Weights of a small GPT-style language model, trained from scratch on English Wikipedia: 13 layers, a variant of Muon for these matrices.
MLP neurons of a small language model. Each row is named by its layer, matrix (gate and up: input weights; down: output weights) and neuron, and shows model dimensions 80-175. Each number is 128 + 32 x the weight over its row's rms, rounded and kept within 0 to 255. A neuron's up and down rows have the sign that makes its largest values positive.
After each neuron's rows, "fires after" lists the tokens most often just before its 100 highest values on Wikipedia text that the model never trained on. A number after a token or word is its count.

L2.gate105 [123 176 102 137 139 149 138 100  91  67 162 117 132 143 149 137 132 145 160 146 121 148 131 142 139 111 117  94 182  86 130 148  97  83 105 162 183 169 139 103 132  77 150 146 153 184  88 148 156  99 180 163  82 166 102 108  97 156  92 118  90  95 103 161 115 146  70 100 143 129 104 116 149 173 127 142  79 134 158 148 138 162 105 181 148 144 131 115 150 138 106 131 161 123 137 131]
L2.up105 [190 144 138 111 149 114 111 113  91  95 183  60 122 133 127 131 118 128 119 135 126  80 155 125 128 151  90 144 135  62  58 171 110 107 142  96  96 157 133 103 113 146 142  93 126 154  75  97 145  94 130 198 170 146 139 164 110 166 116 144 136  48 136 159 106 138 163 118 152 100 102  64 170  89  70 177 118  72 131 140 122 137 148  71 155 115 110 108  69 171 112 147 128 118 137  86]
L2.down105 [132 119  72 108 133 115 103  61 128 168 102  76 172  81 157  75  83  89 168 128 169 123 129  96 178 127 123 170 143 155 155 120  93  83 136 133 137  94 146 114 154  99  97 152 153 115 166 168 109 119  93  99 127 169 167 115 117 178 150 144 133 110 127 111 164 107 165 146 159 104 127 120 165 142 116 111 156 111 134 173 167 171 144 199 139 128  99 114 124 185 102 116 133 173 198 119]
fires after: "–" 26, " (" 18, "\n" 7, "\n\n" 6, "." 4

L2.gate211 [161 133 133  95 158 159 114 108 118 211 120 128 104 126 166  94 195 127 160  91 127 161 161 135  79 134 143 118  66 136 128 131  98 106 121  99 139 135 113 109 140 183 180 149 143 129 103  98 128 190 126  94 130 115 126 144 140 133 153  98 110  93 198  96 123 163  89  87 126 108 116 146 114 118 182  98  63 121 105 135 143 138 169 147 159 143 106 114 112 115 128 196  56  93 167 144]
L2.up211 [114 160 148 135  81 204 149 138 146 110 103 143  97 215 125 147  90  79 101 142 140 113 148 121 147 109 156 156 179 177  86 124 109 148 151 100 105 157 124 148 130 133 163  89 175 178 111 117 120 129 139 111  66 120  95 133 145 129 167 152 122 124 176  70 136 140  79 152 106 134 123 122 158 181 129  89 122 158 171 112 116 141 158  93 187  68 151 167 103 113  92 114 171 146 108 156]
L2.down211 [ 51 106 130 115 118 178 137 111  66 146 102 103  78 151 167 137 152 140  83 155 133 115 113 125 165 120 111 141 150  96 105 149 138 115 126 117 120 114 119 138 127 217 128 130 165 161 121  64  83 111 103  69 125 179  62 121 135 160 130 144  85 198 144 102 102 174 150 161 102 104 117 111 136 137 130  20 145  62 154 140  50 124 221  74 159  98 158 165 149 179 132 109  93  77 153 134]
fires after: "." 36, "\n\n" 8, ":" 7, "$" 7, "," 7

L6.gate56 [116 160 116 150 125 197  82 127 115 123 112 122 199 110 109  84 154  89 110 114 143 110 140  99 129 116 149  90 101 160  98 126 132  75 115 154 135 125 113 134 129 166 132  99 118 138 109  92 104  94 138  89 151  72 112 157 129 144 106  75 157 147 138  99 119 150 158 106 104 120 151 133 112 103 154 188 114  78 171 171 152 191  93 160 135 161  35  84  78 209 161 157 102 156 222 155]
L6.up56 [152  92  90 177 122 120 130  83 104 128 131  75 170 119 131  77 150 101 138 100  94 118  85 103 181 169 129 117 155 109 164 146 107 131 210 128 130 128 114 157 101 111 108  96 144 130  81 181 144 122 172  73 128 107 136 132  95 105 123 123 130 146 105  93  74 127 118 192 134 115 156 129 171 139  55 186  60  81 135 155 124 163 170 169  88 155 104 172 166 149 132 139 164  61 141  88]
L6.down56 [181 120  93 151 115  89 150 158 132 134 117 139 106 141  75 120 106 143 105 170  83 112 181 143 156 167 119 141 183 150 148 155 177  70 133 141  96 135  62 182 145 176 124  99  97  87 185  88  95 141 105 159  74 132 136 124 147  57 104 117 122 100  73 117 117 107 139  95 133 173  90 145 103 165 182 187 136 166  80  89 103  80 101 139 116 119  98 147 165 147 167 125  93 107 112  91]
fires after: " |" 41, " +" 7, " Ts" 4, "Z" 4

L5.gate42 [125 128 173  73 117 106  92 143  92 198 128 137 136 102 143 117  76 160 133 142 119 133 101 139 183 152 165 148 128 139 104 108 111 185  89 143  95 123 148 160  93 184 170 146  82 185 143 216 112 116 106 108 205 114 151 132 116 140  98 171 147 155 136 173 101 169 106 153 122 158 128 116 141 111 111 102 180 161 111 147  93 138 168 135 120 195 134 124  70 110 141 110 154 148 125 134]
L5.up42 [111 110 174 152 136 119 103 133 134 178 122 130 142  74 118 107  97 156 120  96 131 182 146 134 160 162 115 158 102  85  88  70  48 146 120 151 157 153 104 132  83 105 169  97 155 148 138 156 126 138 114 199 149 153 120 132 135 107 166 128 131 109 133  47 103 152 114 152 101  89  88 156 107 123 121 152  45 114 103 172 142 136 141 167 122 134 139  96 136 120 143  96 149 123  98 112]
L5.down42 [162  77 117 143  98  53 172 158 143 150 175  82  87  78 123 159 135  98  71 117 172 132 130 121 164 131 103 154 106  68 124 146 152 128 124 174  35 118  49 112 111 119 139 120 149 127 116 141 170 121  96 198 132  88 119 145 133 126 159 144 122 114 125 108  90 124 134 131 165 127 111 115 168 104 156 148 124 196 108 202 140 123 168 133 132 146  56  98 151 152 121 127 166 155 107 185]
fires after: " (" 12, "W" 9, " \"" 8, "(" 8, " un" 7, "E" 7

L7.gate173 [177 123 182 118 132 125 112 141 150 138  79 126 113  99 109  98 130  94 179 163 103 119 110  85 126 147 131 121  96 134 134 159 133  99  72 120 155  83  86 107 151  84  99 152  77 122 155  72  69 107 120  70 128 148 135 125 136 133 115 156  90 119 189 132  82 124 160 129  98 146 162 136 165 129  95 122 160 142 130  65 150 126 173 105 216 116 118 173  84 113 161 107  77 143  94 118]
L7.up173 [171 143 155  91 126 120 127 121 124  90 108 125  99 134 100  75 196 121 196 131 182 117 108 124 145 184 104 159 177 131 121 159  96 129 129  60 128 154 152 119 163  94 128 162  72  79 195  81 137  52 171  81 143 166 126 155 132 117 105 123 159 139 195 102 108  92 123 157 102 121 148  54 185 120 103 106 204  95 151 128 149 102  86 125 187 158 137  99  93 134 136 132  64 141 126 137]
L7.down173 [112 105 181  76 128 142 115 111  93 101 137 106 158 138 151 164 111 162 159 109  83 140 177 130 114 158 143 133 148 142  98 163 158 107 138 142 132 112  46 161 123  85 132 136 126  56 171 149 115  65 184 130 107 172 119 111 153 136  96 135 126 161 119 117  79 160  96 149 142 120 119  82 153  51 121 141 117 131 156 166 118 162 149 133 115 111 168 102 166 132 135  94 166 124 126 155]
fires after: " the" 22, " of" 18, " in" 8, " at" 4

L3.gate115 [127  68 144 126 144 109  90 140 107 118 146 142 178 134 182 148  85 102  87 111 135 173 159  99 153 103 116 164 153  71 149 154 154 181 118 100 147  79  96 159 105 134 156 170 161 141 168 126 173 131 100 124 107 107 153 100 102 126 195 101 107  62  99  98 148  91 128 106 174 147 102 129 145 133 142  88 121 170 130  52 152 142 164 110 107 114 130  42 112  87 163 188 183 111  79 132]
L3.up115 [163  96 112 119 127 119  65 151 111  82 134 126  97 144 152 121 128 140  90  86 119 114 155  71 104 137 160  60 157 143 149 169 114 126 117 141 117  90 145 135 104 176 160 161 153 118 156 122  81 179  92 105 129 125 105 127  69  98 155  67 136 135 137  68 198  92 137  85 111 135 105 178 168 115 111 117 166 144 107 113 117  85 125 156  73 107 126  86 115  91 113 157 120 141 114 175]
L3.down115 [113 125  80 154 106 103 175 187 157 126 109 110 184 117 107 104 143 134 167 216 110  68 133 120  60 147 114 131 125 178 115 108 213  67 110 160  97 134 103  86 130  94 127  83 127 134  97 138  80 120 121 138  80  83 104  79 131  44 175 113 103 144  88 143 129 133 146 103  76 132 135 163 103 119 175  69 155  97 101 139  84  99  98 125 175 141 103 140 171  87 117  88  78 117 150 110]
fires after: "\n" 53, "," 7, "\n\n" 4

L8.gate98 [160  80 156  88 184 128 213 101 109 153 169 146 130 118 132  65 155  93 149 144 123 146 100 159 168 112 106 114 118  72 142 109 145 131 134 134 138 166 122 180  96  74  90 121 159  98 130 142 112 126 139 175  92  79 152 187 159 129 112  70 133  90 103 120 173  98 182 144 128 138 155 106 152 147 119 104 155 138 120 141 136 182 133 161 140 167 179 179 129  90  88 115 127 107 166 132]
L8.up98 [206 110 145 118 136  63 114 139  66 115 157 156 116 135 109  92 189 110 146 168 127 172 151 190 179 113  98 144 154 169 149 148 150 120  90 179 145 115 112 113 137  32 159 106 142 130 176 123 109 180 122 186 124  95 157 150 127 106 113 119 189 171 153 156 132 141 149  76 136 113 102  97 181  63 131 138 162 126 146  73 123 130  45 123  64 105 147 135 128 146 118 145 131 103 149 105]
L8.down98 [133 156 174 177 111 145 124 165 104 129 150  93 151 151 143  66 166 134 119 139 104 128 163 120 116 174 103  67 175 145  82 169 176 115  92  95 132 110 115  86  76 120 129 109 129 103  97 122 118 122 117 168 127 161 167 142 138 186 127 114 104 109 142 151 143 162 178 130 150 108 125 156 157 108 146 119 199 127 134 144 117 134 169  82 205 136 202 138 114  63 129 127  94 101 147 170]
fires after: "\n" 37, " (" 24, " Ib" 5, "age" 5, "19" 4

L5.gate222 [ 57  77 122 171 148  71 151 114 118 153  92  85 120 150 179  92 144  94 100 179 119 150  90 179 141  63 121 123 160 116  51 121  62 132 145 126 117 119 134 160  88  79 142  72 140 106 103 165 129 137  95 143 127 130 114 107  63 179 157 213 153 115  83 201 109 121  99 159 110 137 168  71  79 121 120 161 100 146  91 131 155 198  97 134 110 141 168 164 160  69 149 187 124 104 129 143]
L5.up222 [192  92 137 175 150 134 131 159  93 157  45 131  33 165 157 143 125 109 120 109 137 202  74 143 155  76 155 112 136 118 123  92  84 148 130 139 135 138 139 139 108 105 117  84 104 100 151  88 134 139 166 138 124 162 128 109 112 140 112 121 186 145 130 162 104 162 153 109 150 142 132  78  99 128 159 120 126 139 164 161 118 159  96 115 128 132 136 117 153  98 133 143 116 213 133 144]
L5.down222 [156 186 152 148 164 120 173  99 162 157 130 102 113 126  90 142 130 146 136 172 103 110 104  83  40 107 125 132 118  84 137 121 138 108 111 140 136 121 129 131  72  99 177 167  90 106 162  80 136  79 176  95  97  63 107 195 116 136 146 138 139 100 108 124 133 117 151  55 107 156 102 133 148  99 109  93 168 185 109  99 127  86 148 104  97  86  99 116 180 144 151 162 104 127 136 155]
fires after: "\n\n" 26, "." 24, "\n" 19, " \"" 4

L5.gate9 [110 126 179 142 126  81 139 175 113 142 152 171 141  88 155 156 143 164  55  78  63 168  92 140 115 136 149 145 102 101  79 151  93  90 173 165 150  96 168 110  76 130 149 108  96  80 111 113 156 123  70 168  82  81 134 106 147 128  89 131 124  67 125 110 154 170  97 133  72 105 129 144 160 109 148 143 155 123 164  91 150 127 165  90 112 177  93 110 109  80 112 141 196 107 201 108]
L5.up9 [142 156 131 100 115 120  87 158 103 220 173 187 110  69 164 135 137 162 175 126  42 126 178 179  94 123 150  76 161 138 116 126  77 128 111  92 155 118 125  97 152 154 136 132 100  50 123 152 129  89 106 154 124 176 147 128 127 153  81 123 184 101 168 171 192 158 130 119  53  87 126 129 133 141 123  87 133 143 169 128 110  91 109  60 151  68 151 167 119 158 105 156 139 134 141 180]
L5.down9 [171 103 151 167 147 137  76 137 163 179 168 160 108  87 110 150 114 130 128 160  81 123 154 118 142 132 121 122 122 125 156 117  85  98 117 123 200 144 106 119 149 130 151  99  87 106 171 132 156 160  96 189  88  93 152 110 126  88 141 170 137  96  98 157 129 184 162 108 137  57 118 177 126 116 111 117 176 151 137  98 130  80 106 100 121 143 108 138 124 103  99 152 128 100 170 115]
fires after: " \"" 24, " (" 12, "=" 11, "-" 9, " Prin" 4

L6.gate230 [107 170 106 126  86 174  86 122 119 119 133 121 135  95 130  97 110  93  94 111 156  84 152 183  90 125 119 229 109 139 146  75 144 103 145 158 192 130 118  87 147  55 132 163 131 164 139 109  84  98  91 153 138 137 130 150  95 196 148  73 109 106 124 104 125  58 169  95 137 185 134 132 141 101 136 122 116 169  73 132 158 152  81 163 172 167 131 145  88 138 119 118 116 159 132  98]
L6.up230 [146  73 139 139 115 134 122 138  70 202 153  76  90 154  56 130 102 166 135 155 166 136  44 157 147 104  84 140 156 143 136 102  77 100 102 143 111 155 166 146 155 122 126 168 130 123 145 135 116 116  68 165 158 127 123 121 119 104 160  98 157 122 159 136 152 131 147 121 113 131 120 104 194 103 118  94  97 117 100 115 113 154  39 175 148 135 223 159 111  99 126 146 154 138 176 139]
L6.down230 [182 114  98 153 125  95 134 127 100  91 115  95 103 152 163 101 138 140 132 147 193 100 125 178 137 122 154 175 150 162 119 132 182 193 139 103 158 128  91  87  69  88 115 188 137 108 114  83 122  88 188 143  87  72 163 158 128 145 172 177 141 148 124 121  91  90 161  98 122 110 169  94  78 138 111 145 101 120 128 100 172 101 122 142  76 103 116 125 138 168 103 109 101 157  90 105]
fires after: " =" 47, "-" 19, ")" 8

L2.gate69 [200 171 118 129  87 145 146 157 147 177 128 122 145 119 100  90  47 106 181 182 166 107 108 141 134 164 118 155  86 199 140 110 136  46  85 133 140 131 129 141  95  77 105 123 122 164 113 141 158  98  81 174 122 129 146  83 133  93  79 124  95 113 132 112 143 103 139 146  34  32 140 163 150 138 100 113  84 154 132  83 102 150 108 159 141 142 200 191 124 132  76 128 191 161  70 135]
L2.up69 [178 124 112 157  89 115 136 162 128 173 123 109 152 143 117 148 136 142 146 198 108  96 101 142 152 139 102 114 128 153  94  76 132 119  89 144 124 103 154  35 135  91 120 167 107 161  60 123 124  78 136 147 148 109 136 125  66 130 101 150  84 122 125 132 103 116 111 150 151  77 112 165 133  64 121 134  59 120 106  79 143 100 116 129 148 129 149 137 107  90  92 114 131 141  99 147]
L2.down69 [159 112 152 169 103  78 140 133 101 108 114 128  74 129 139 155 116  81 180 169 101 107 170 177 207 132 152  93 108 135 147 157 116 153  36 139 142 167 142 129 159  94 103 134 133 191 134 170 136 119 100 177 147 170 158 136  71 132 120 126  51 134 142 116  95 112 114 155 135  61 100 137 114 111 109 134  99 105 142 133 133  82  85 145  93 167  85  88  96 100 124 127  93 128 208  61]
fires after: "-" 29, "|" 22, " is" 11, " |" 4, "\n\n" 4, " the" 4

L7.gate105 [162 174 139 146 171  42 159 171  64  68 158  67 100 109 177 164 121 122 156 159 140  90  63 149 128 137 111  83  88 146 141 181  81  97 122 148 144  50 185 148 145 103 152 147 178 119 110 141 161 120 117 195  89 114 196 160 183 167 109 133  99 186 102 133 113 127 143 107 124 131 111  73 126 172 113 105 140 153  70 111 163 155 123 149 132  93 165 144 147 168  75 102 141  96 142 119]
L7.up105 [111 121 113 100 180 184 111 144 102 105 137 110 140 148 113 128 120 157  77 107 148 118 133 150 118 132 122 122 155 186 113 199  87  94 106  98 162  86 131 106 141 142 180 123 187 153 115 153 131 130 146 114  89 137 107 135  67 155 147 170 140 163 145 132  93 118 179 182  90 185  83 155  93  90 121 142  94  56 129 108 114 117 180  96 208 143 132 170 143 106 103  70 159 154 113 112]
L7.down105 [ 92 159  80 137 139 138 146 103 143 163  94  90 149 158 134  93 157 163 100 150  95 173 196 143 155  84  82 147 101 123 133 133 154 158 139  84 131  84  82 111 128 140 120 134 100 137 134 154 144 118 153 119 118 112 108 154 128 115 127 127  88  97 100  77 117 129 147 122 149 169  93 146 109  55 170 172 107 118 174 118 112 185 143 215  80  87 120 120 111 139 135  95 196 125 145 139]
fires after: " the" 33, " Every" 5, " every" 4, " any" 4, " ju" 4

L3.gate223 [ 82 156 110 104 154 174 161 142 110 111 141 104  97 115 143 179 124 150 127 147 133 130  93  86 108 138 128 205 156 185 129  58 149  90 106 209 146  91  60 101 188 127 191 144 160 159 131 119 164 109 152 147 181 149  85 119 137 133 144 172 146 152 169 124 140 113 149 125 126  87 108 134 144 101 145 146 147 110 100  98 164 103  98  94 170 174 217 142 131 161 132 123 142 144 142 180]
L3.up223 [122 158 139  99 124 143 102 153 116 119 152 154 118 155 122 126 140 110 116 131  58  98  66 195 141 131 146 166  86 134  80  90 156 105 121 175 187 142 100 117 123 120 159  97 120 169 125 113 114 134 134 152 171 144  36 171  89 143  88  83 128 137 173 118 101  95 111 165 179 111 126 148 124  63 113 118 147 188 121 132 146 114 124  75 158 120 105 148  62 105 112  98 120 165  85 113]
L3.down223 [ 97 109 109 164 155  96  66 155 157 146 134 144 158 157 172 144 107 163  79 146  93 120  98 132 110 162  94  79 187 137 128 110  98  81 122 136  96  50 124  93  75 134 115  89  85 137 121 105 121 101 150 135 156 142 115 124  71 167  93 115 179  94 135 102 135  75 130 102 168 150 172 161 126  71 143 118 149 151 118 194 164 133 148 142  98 139 132 153  94 108 102  99  76  92 117 135]
fires after: "\n\n" 73, " (" 6, "W" 4, "|" 4

L6.gate193 [105 142 139 149 160  98 111 120  80 129 149 157 157  44 117 131 130  69 171 187 129 149 135 108  85  93  85 126 141 128 150 156  82 150 100 115 158  94  72 136 230 122 141  86  85 186 100  99  87 105 167 136  97 160 214 156 146 165 159 137 152 113 204 100 126 112 128 131  79 121 108 132 157 122 122 132 171 169 116 141 144 129 108 137 138 146  92 141 122 126 177 182 159 104 163 103]
L6.up193 [ 92 168 140 125 174  71  92  82 155 121 199 123  73 147 115  66 143 150 214 148 142 124 118 130  96 129 130 147 125 146 142 141 154 101 157 149 132  95  94 130  56 139  48  91 100 119 119 114 161 141 129 214  97 100 162 113 186 175 123  99 126  98  93  62 106  91 115 160 135 166 110 134 165  92 153 117  42 118 141 121 131 113 114 124 140 169 144  86 137 170 134 121 127 147 147 154]
L6.down193 [157 162 126  84 222  99 172 173 120 137 169 111 135  82 125 123 124 165 188 119 151 157 141 113 151 138  93  99 167 183 150 114 138 150 136 106 108 134  72 129 122 132  90 182 142 162  80  85 125 113 143 148 135 140 113 145 109 133 143 117 106 167 144  78 105 133 110 151 149 122 124 111 149  94  76 144 151 111 107  92 144  88 163 141  97 136  59 117 138 139 156 202 134 135 131  83]
fires after: " |" 31, " =" 28, "frac" 7, ")" 7

L3.gate48 [ 68  92 103 116 102  97 198  74 116 146 115 103 127 151 153 146 175 133  95 133 194 179 213 123 127 129 125 106 158  89 124 120 152 141  99 134 123 176  86  93 167  97 111 167 102  82 153  68 137 101 207 144 155 125 135  41 154 109 160 120 123 134 136 157  82 145 137 115 131 145 188 124 150 126  87 114 166 134 154  91 128 114 172 159 176 140 135 153 150 132  93 145 102 120 127 104]
L3.up48 [ 63 114  81 106  60 124 106  87 135 123  96  92 129 166  40 137 186 134 103 127 114 139 159 134 150  34 141 146 218 163 128 110 168 167 210 129 100  80  83 157 101 113 106  95  82  98 156 132 182 162 139  87 125 164 148 130 110 161 140 160 103 212 128 151 105 111 130 175 126 168 155 119  94 160 111 143 160  91 137 102  97 168 197 161 144 124 191 129 121 128 123 103 113 138 130  78]
L3.down48 [184 154 129 127 146 165  80 120 171 124 121 126 148  61 173 179 144 141  80  93 185 132  88  78 118 125 155 113 184  89 151  82  99  82 156 103 137  73 126 152  70 168 141  70 122 133 112 180 123 117 101 170 144  96 141 112 110  99 123 102 131 106 139 122 140 138 132 151  87 111 155 141 105  90 141 137  71 127 114 136 116 179 112  98 145 145  87 156  99  95 125 137 126 170 161 131]
fires after: "=" 55, "\n\n" 24, "}" 5

L2.gate38 [189 163 103 143 104  96 164  87 121 173 134 161 153 172 100 118 130 109  82  87 122 156  98  99 144  87 111 203  81 162 107 132 162  88 151 159  75  96 124 139 129 124 111 113 157 135 139 126 145 121 117 148 182 146 140  74 111  87 183 114 204  91  81 182 124  86 127  96 191  98 131  84 184 125 132  81 113 106 150 169 121 155  69 113  95 113 117  94 151  97  97 106 187  79 139  92]
L2.up38 [175 175 119  94 145 133 127 120  96 106 104 125  54  46 116 114 151 153 168 149  88 100 103 139 154 127 104 181  96 146 120 122  68 190 136  75 123 160 193 150 135  76 100 169 148 110 166 100 142 138 158 178 151  72 123 147 139 121 142 102 146 109 106  83 198 148 119  60 151 168  74 103 170 197 136 142 106 132 117 131 172 113  78 153  94 130 119  95 144 147 133 164 150 116 111 105]
L2.down38 [ 87 147 126  39  87 100 132  83 127  95 107 196 109 125 154 106 104  94 152 105 133 145  91 174  80 145  86 115  91 153 156 142  81 104 123  70 176 111 113  84 131 141  66 148 140 120 132 157  78 102 156 160 183 139 149  75 149 101 114 138 130 205 136 158 140 136 148 146 139 143 120 108 181 157 128  85 104 174 133 163 122  94 170  94 120 151 138 153 146 132 118 105 156 151 170 110]
fires after: " (" 55, " was" 11

L2.gate77 [ 99 186 120  78 128 107 128 197 146 110 108 170 135  94 164  95 133 103 122 147 103 119 134  89 124 113 116 103 124 152 134 165 102 122 149 123 100  89 179 106 130  90 163 152 155  82 126 126 181 147 128 115 126  98 160 183 101 170 167  92 105 157 154 136 132 116 127  78 120 167 115 143 134 105 114 160 135 156 110 122 190  98 163 181 137 134 122 136 114 122  47 129 103 131 152  96]
L2.up77 [116 119 158  78 142 180 134 131 153 104  95 136 141 142 140 138 112  87 136 181 106 155 131 107 144  57 147  68 104 174  98 206 138 110  91  60 173 100 178 100 130 100 126 139 181 126 160 115 118 130 146 115 111 145 167 179 145 192 167  97 102 111 115  98 154 136 146  96  90 145 113 116 132  70 155  84 198 139  94 190 141 138 199 131  85 156 101 134 151 179 127  87 144 144 169  64]
L2.down77 [189 149 115 219 135 164 162  54 118 163  99 111 113 145 106  84 156 135 133 117 134 100 144 154 136 114 144 153 162 111 106  59 127 159  99 101 104 177  70  94 123 165 125 147 119 156 131  99 128 137 111  97 152 147  99 198 133  92  76 199 152 110 102 172 146 207  78 121 146 118 192 105 129 133  91 112 106  81 138 133 125  64 119  64 165 105 152 136 117 146 172 131 125 124 101 143]
fires after: "|" 21, " |" 18, " the" 16, "  " 7, " of" 4

L7.gate247 [ 89 158 153 126  64  78 155 180 120 131 104 122 165 128 103 209 100  64 153 122 140 125 114 152 104 166 109 144  89 153  88 104 102 108 134 146 137  65 188 183 185 161 149 134 125 156 164 113 136 128 112 110 139 118 153  93 105 205 163  82 143 147 179  99 131  77 113 114 107 165 106 134 145 133  98 138  76 130 135  86  82  59  79 110 118 131 113 127  49 150 162 107 102 130  85 117]
L7.up247 [127 156 137 143 107 126 109  90 156 136 104  99 115 110 148 218 121 115 124 189 168 114 136 111 188 123 143  95 150 142 157 165 120 181 114  98  93 106 123 123  76 103 158 146 181 179 150 112 157 154  85 161  93 190 104  61 131 102  98 145 120  91 125 130 145 119 134 182  91 141 107 167  62 146 113 107 126 139 142 149 139  99 206 129 152 103  82 110 111  76 138 124 151 129 156 118]
L7.down247 [133 127  73  73 163 155 117  66 144 135  72 144 114 145 144 117 100 150 104  72 122 128 175  69 155 111 109 215 119 194  78 156 158 160 153 147  72 132 127 100  86  79 154 113 105 175 160 134  67 135  63 160 158 124  96  85 133 139 110 178 147 124 226 132 147 132 148 107  72 101  81 147 144 160 167  95 150 156 173 149  98 187  91  62  93 111 131 118 146 130 149 141 161 148 125 152]
fires after: " =" 43, " Pra" 7, "so" 5

L5.gate208 [128 156 116 140 154 179 137 109 172  95 173  94 192 163 111 173 183  70 130 164 183 104 107  73 159 152 123 184 118 212 214 134  89 153 115 173 103 128 181 136 144  56 117 133 196 105 111 153 136  68  91 180 112 139 122 101 142 109 146 161 174 125 133 131 122  87 104 147  73 145  90  98  90 177 100 175 122 113 117 123 166 119 110 137 125 121 120 115 143 182 202  99 144 132  66 105]
L5.up208 [112 117 161 154 123 149  91  86 149 110 191 159 208 103 146 113 171 114 142  64 135 165 101 168 146 110  73 109 112 117 149 139 138 143 156 131 108 101 116 131  74 103 107 117 107 165 145 123 149 123 121 156 152  94 144 152 116 103  72 129 193 144 139  64 124 184 135 151  69 122 126  68 168  64  91 117 109 138 153 111 120 104 110 120 129 102 127 140 106 104 149 168  91 118 103 170]
L5.down208 [101 132 115 152 130 138 143 128 123 145 128 150 108 188 140 149 114 119 184  92 181  82 123 136 129 130 154 158 130  74 143 132 123 166 116 145 114 122  93 148 114 104  32 107 112 157 144 102 179 142  94 120 134 113  78 102 159 120 160  97  63  41 140  73 149 116  99 144 213 108 128 116 153 116 107  89  85 132 135 120 152 119 131 141 132  76 155  73 169 159 123 151 155 150 116 184]
fires after: " the" 33, " in" 9, "In" 8, " of" 6, "The" 5, " a" 5

L3.gate220 [113  77 114 125  88 129 135 161 117 112 203 105 160  88  89 179 142 168 149  97  99 104 146 140 109  74  70 180 145 163 173  99 110 140  87 167 117 152 113  98 150  94 155 103 154 130 115 185 152 102 189 188 136 116  75 102 160 104 107 193 107 113 155 109 108 123 168  99  94 169 123 169 161  77 126 160 156 148 109 114 133 157  96 152 129 140 145 162 121 133 106 152 159 124 134 140]
L3.up220 [137  61 127 119 170 130 159  82 154 142 140 109 181 113 164 170 122 150 166 133 133 122 191 147  82 146  80 127 101  98 123 122 129 160 152 146 177 173  84 131 120  49  64 129 123 136 160 149 216 100 161 134 157 122 138 110  68 107 100 179  98 129 135 162  72 146  98  85 112 168 126 161 151 141 118 157 159 156  69 149 175 119 147 196 148  93 145  98 139 167  94 143 117 117 191 121]
L3.down220 [158  93 161 137 177 175 135  26 120 189 142 109 153  79 190 151  94 147 163  84 128 109 104  87 113 128 144 155 148 185  73 116 124 163 183 111 154  99 161 172 147 134 102 113 142 142 149  86  60 126 128 127 127 157 137 181 118 177 133 161 110 135 112 103 115 154 151 108 155 118 135 148 134 151 138 143 181 116  99 105 166  96 139 170 123 155 181 158 115 197 128  86  85  98 165  90]
fires after: " |" 23, "|" 13, "W" 9, " Gold" 8

L5.gate92 [104 138 169 175 138 154 146  90 120 114 165 163 174 131 106 167 142 144 152  98 148 104 129 127  93 156 145 212 161 154 106 160  66 142  93 134  91 255 139 141  86  94 133 140 102 173  83 145 171  88 169 120 140 121 146 159 165 137 104 125 105 145 110 111 127 157 142 141  91 181 177 101 127 146  84  52 164  74 120 135 129 119 128 127  76 136 123 165 169 185  89 136  84 116 134  52]
L5.up92 [125 131 136  83 145 209 108 149 173  80 112  73  84 172  81 171 124 154 161 117 110 117  47 118 118 129 146 156 112 167 146 123 119 135 101 153 135 101 109 133 143 118 166 133 173  75  60 105 160 126 115 150 160 120  70 157 118  91 147  64 170 122 184  63 135 131 138 129  97 102 132 147 119  58 164 170 134  81 107 166 144 129 131  94 178 132 181 137 114 141 185 158 178 151 141 126]
L5.down92 [149 157 147 121 143 126  94 121 127 138 101 195 159 106 156 141  74 139 100 125 135  82 138  61 113 121 126 181 163 182  83 154  86 149 137 153  96 155 144  91 124 190 212 115 121 147 160  40 163 100 127 140 169 115 114 132 144 152  77 125 149 112 160  84  37 142  60 150  68 103 141 125 140  95 102 106 115  82 113 137 110 116 107 101 152 155 133  92 178 184 147 169 138 139 100  85]
fires after: "|" 32, " |" 20, "=" 16, "Professional" 4

L3.gate218 [112 145  32 121 166 145 134 158 159 121 185  90 173 119 150 130 142 205  97 143 130 171 180  87 131 132 150  89 162 190 160 128 167 115 154 131 150 163 124 169 103 162  65 118 154 133 162  88 173 170 140 101 118 112 162  85 148 141 115 146 150 169 145 135 165  98 119 145 178 162  84 124 101 115 201 103 143 109  73 139 151 102 141 207 114 112 154 113 114 181  87 107 148 151 128 124]
L3.up218 [ 84 139 118 147  69 126  77 155 159  99 128 126 152 167 110 151  55 180 123 103 145 114 143  96  99 114 120 142 140 174 216  85 151 139 139 174 105 123 184 121 135 153 118 109 102 147 156 101 120 170  80 130  92 105 118 125  88 162  89  97 142 120  96 183 126  98 125  91 133 137 126 165 171 169 128 138 157 106 133 142 131 178 136 127 120 108 143 153 176 128 181 122 133 140  80 119]
L3.down218 [134 123  98 126 150 157 156 151 158 155 129 105 128 146 142 116 130  76 119 125 139 111 176 142 100 178  97 145 190 122 158 132  61 123  88  97 120 145  85 159 161 116  80 147 194 140  66  99 170  94 110 136 115 152 134  93 135 124 132 123  98 128 132 156 133 137 147 133 172 138 137 194 156 131 133 157 114 140 128 103 133  86 156  71  59  74 128 120  76 136 154 171  96 165  49 127]
fires after: "\n\n" 84, "\n" 5